Part of a small language model's weights.
Size: 25 layers, width 384, 3 heads of 64, MLP 1344 squared ReLU, vocabulary 16384, 45.8M parameters.
MLP neurons of a small language model. Each row is named by its layer, matrix (up: input weights; down: output weights) and neuron, and shows model dimensions 256-383. Each number is 128 + 24 x the weight over its row's rms, rounded and kept within 0 to 255. Numbers have three digits each.
A block is one neuron, or neurons of one layer that tend to fire together. Before each block is what it responds to, as a language model described it from the Wikipedia text at the highest values.

Description: Mid-word subword fragments
L9.up303:149084125119132123094172159131144158121108165103121131109131158154116121080108151106094107127135213095100128152147113112106153132149162167137128165144119130131104137113115125140126135116165173158086108149091101143108118146170125154121126169100127134108106129101111080061076078122131140098150123158142147165159117140151108129158120112120185119130135139109152123130141154084113116135141
L9.down303:111142185120140124104168174101080124145146104113138119139126112116154140135162147056124133113117138129123103112149156128141108153119122134172123119129138103175133138119096081146117123130120129134122132110122172136136130114133153143162081140122142149138099141134141104118144108126105133131115111170104131127116150116139074124130165121143131094155090149162130143134141172106075106137105
L9.up992:119149109118128155159101186156101122135148163130140138137119170141140109087116123116170121117128121115137086137087100143133128136137095140128106137126149136106173100114144132143167140183188114126149123129097115123087128112116139146095139100089094128152127153102133095125167111155113138160162150150093114116135140148093177144155106087171104095139123148170074124110094116090176143114128
L9.down992:131086144129074136106104115148120107091136124124136164116157129108160135128154105138158123136084113077137155100136135136151107123095129128115130160114138117152131104145120152097164119147105119114149109118105132158141102137133143121120121144109150107163151140093145114103126099102131119169148108160151126130089142121113125117092137170140125099099127113109100099123114119130161121152161
L9.up1202:112111139127127147145109143133135135131130109152167067118141136171139108112088104108093065138110167099103130134110126107111101130088113127118111098122086132155154122131115140103118139169162127103133131126131095142086091117091158120132114135089153112175157150133119149162150084110138112111160126164151085067159152116113149134153116091142138128100145121105102153152118095106123142099156
L9.down1202:108131143120127077123132140126080110134090139137157108127176120131090143149118122124106130137157117114107136139122110120141105100120127119148141123113112103184109135139123135118108117076143114102127132089133100167102129130143131132126148112144178127136128095139083147136150148120125128161139112128125146066129132133128147111157139133126145104111158096133114146115095133118136143141139
L9.up1206:117147154116130129105086142142147187122133151111157062137102138124147125096125190125128112081135145106143157147078094105144124144113147095145099099148149138124137152169116148134151120142126137102127135108094115131110112108137160144120156100108130160123132124112081130189124148109138170134149132152123109113157126114144085157139120111111136133119112155154114121103094088093085143132122
L9.down1206:115126141120136106087162136144103082082144117146129155107149103133121110147139130092125104125148135126147105127105125146132144125120080173119133139147152129137093123155118132143171131136086119102131177126130126139109112115132147147125099123177170109139111149063141167114134128089129182115130117124132069122139117102098100125103159153159133097088096132135135152155181140123156116125122

Description: Mid-word continuation pieces
L4.up97:174105123107132152122126127146123108179119107154123125130106135105191119103076136109112090123107154086102169147158142133139120125096114116104114159121112134131140100095132118122120106133091087109099155108174133150117138232114050125103097135124117079192094148144103132147135098100135152130132093116115154086119140124142096107129105120149118105137105154109122122144096148151149116101151
L4.down97:113088130143131129112125103133118141159093127114088132116099136170122152155126126098136134203129127182113136121140160115187122147124099115139094143167100171176128093149123127134119133105130115081114166127132108147102143159104184164109115137110132135103141162129107150131143108106117122130146105120191113115136142115109149105115126117146133172146135082160146149141127135166158139134132

Description: Role and work nouns
L4.up678:108102122161087109150127137145142127104152122124120141107121133133123119151129134198143088137138165128071157113134193134094128138109118146134156139086112135126158148139119126167145155145127152152151147109093126116157143131127160112093075088120102097143096082158157161170127165157135119154124179130118101169071109113143127119177153119105135149109131163105136128100128168134194062090142
L4.down678:127143105172123120119158114099148147172120098168157142123134160149151117089104112116143153104089106118135129107131138128103132126116169127144148127116104156129115136147121142126134137081143133140184150131111124114098149092111150105142101126104115122142137074143114140163082138171081118134155130112148143134097117155150124125152111114153125122103113140148171089119113144151111139123149

Description: Work-type nouns and dashes
L9.up545:142127106099117136139113111100121239127140163121105126112126130124123107133132122144150139115165120148125170151144155142123140134167105119092183132129108113136116118123134136107118124116138159113100157112111133081108139115124136118133186125148135120155090140118100111136129143110154101116147137171186147122130124099143107148131150153096129119131119118137143115106165153138140099092127
L9.down545:138116130173099094112158130145178153141117140129113107134102122159140092149147090110096166102140127098128181150147117120105135171156110150126139126130133132131097131132098111101169120122112147129100155140115103129100097106123120108149138175122146128116125120131107130165139139093124087099188136137193153129150140135122131163115131178095142107152133102146090123086144134128151146091133
L9.up910:146108095122137144137111139121133183130168114131145155135150097149136132123131122123086163163133124097131118103071152112188125136128147101147142124125124135146139151097166152135154167159107124121142119157152111120086118112113149115116120129070091118141151144097099136160172170144120103153133157127130122154181137127117140120151152078136105134107147116163147131135150122148121104131107
L9.down910:154127125134134124141118170162159153109144134142137091181132137115164112133095105142100112155091138136104155134133136135153133149177157117111094129140160156140107160068132116122112141134165085149157122139068120114104128134152135177136093146084122136149134147125095132168123107117132103137109116118134132148095163183118109142125149146115162093138115124163139125153140092160101119110161
L9.up1007:110102049144103095097107129135148164169106077129133153096137151116149129148130099113118153095098127104121160114115129098146120101112124144087091169122090149134087123124146114101107132161139125132135108140134141132143123091092155145120088164102201099097171151107117152123147118147130062139119134130120137124129117076119125141115152117168102103071121145114174143171175121143135113130159
L9.down1007:112109109161109155149122142098129145150101110133112128143114166141132087181110109125108150159135131106122128129095141088129115180118120189129120141165120105134142114154130134120137179101082136158157127124121135156112111104143156153111103119161164155140138063058106162196117145150107094165142114066139146102131148127118113123106110156125138168107117136138133080133107118152146091123177
L9.up1184:167103117132102094115156123121119169119182159114127166128137170120089172152120144123083090141090146133146178136065120100145093149103113146103181131124144125159094111132103131097122120151134130175111160093137133119145122117105167131145131136154129102173110113116159133144122119114138138159140144132120106133135112099118099129137140075140139115100113119115142128106105105114146086119137
L9.down1184:114145121134146142131107123079108107138067135154123152148162095167137122126107145125107150138114134106153139077096129122118129122139068152083127129106152127177125115136133144106084134123133097100145146111127142122107150102108134137126106123169112092138128110090114115124128083114089128169124093122122140165142120161106151130179107180126143104164084147101122043077118118132115150142145

Description: Noun right before a name
L17.up436:162118078154138133124113126135121153104181097116123130107107093094105146173115143140092140115094133169115147110122137138148099123093104145095158108120155138142085119183129173129119128179141108160097164127126140139142127094084149150144121146148159098179087127121189097175104094126099146095137098131117091145118155155124124104096127093114147112135150112094157113135122115115141093108124
L17.down436:122112139102094159126150174127079136096124158185139136133131085135124147132142151112110090123099140080136137091112109116163114123120141138134167125146100141158119140111119148138132183154161110113149144141183101157130114111104101116132177102163123105162085152127141158091078113175095142156090117115143163103116107120136142125175082140174101151126109081127169130097150100167137169140138
L17.up519:101105135139104177116127169137130132143101105113124154143126125110111131129120136109150159149079153127136092121083112156118162136096142157089110113151137122139116109144129139049115140157111126133132154121128098140109142150167108128137108147156138132119130136123152140138094133028102131155155170096136125113106115095119134172129116098136119142138121110108130141114100133112150140117149
L17.down519:142091135144119130127144164127146168118154140165142106113107116105129113100142161078070124105149146146123142154136091126168107138124159139136122130132160144117122096124131133168102151157131155157114145123130102145117123139154123106135122107106159159171118102122130120140095159135112121183168064127165125091138099109113148135160157095124179124178104101120166155114102118140142110111130
L17.up1202:141096127136092138119114146128111109104163131130158118145124101170135139138146180093087121102134159125135108110125108113145108118124098114076148142078106115120104121149142117106157135153154126114114150145147096174123105133122166107116077153133134084184155132136142091138104125146137108120100158122088158141092070156120143109131142106112084161132182103127178125154123136126135066133130
L17.down1202:121128059131148095102157099144152133127125127105085134154104185117104119092127064106091124132134104112158135115104144091119157139125138165141105100132080101131103134132141143135146128112148130160154105119151172134121162156134104155158139141160169143099139141153113076100155159150082102120117126149165145142117130154119116116168155106101105150139114167104089113130079127177133104155159
L17.up1249:141143104136109150168088143152133121109122138118137130155146116115111151143108140128102158151090143102149091133135133143152102083125073134101179080116164153139125109143102088127112134117132152176138129131118123123181146114118131177120088117141125109157107136110127118190132091150127130133143125138126113129127060118123145096143155150090141160112107101111118078110139102130148127086102
L17.down1249:093111115115121110129100116129164157089125152089146140162159123119169094139116127128124134107102113102167113094116123117124113128111185121145133121110191109115122085087141128177121121117114194105146125131120145130132144171131117099140098083104154168155110143133116141103143133145114119104166137129129115129147168118147140128177151155109108152095105099051135068104113144152149120119116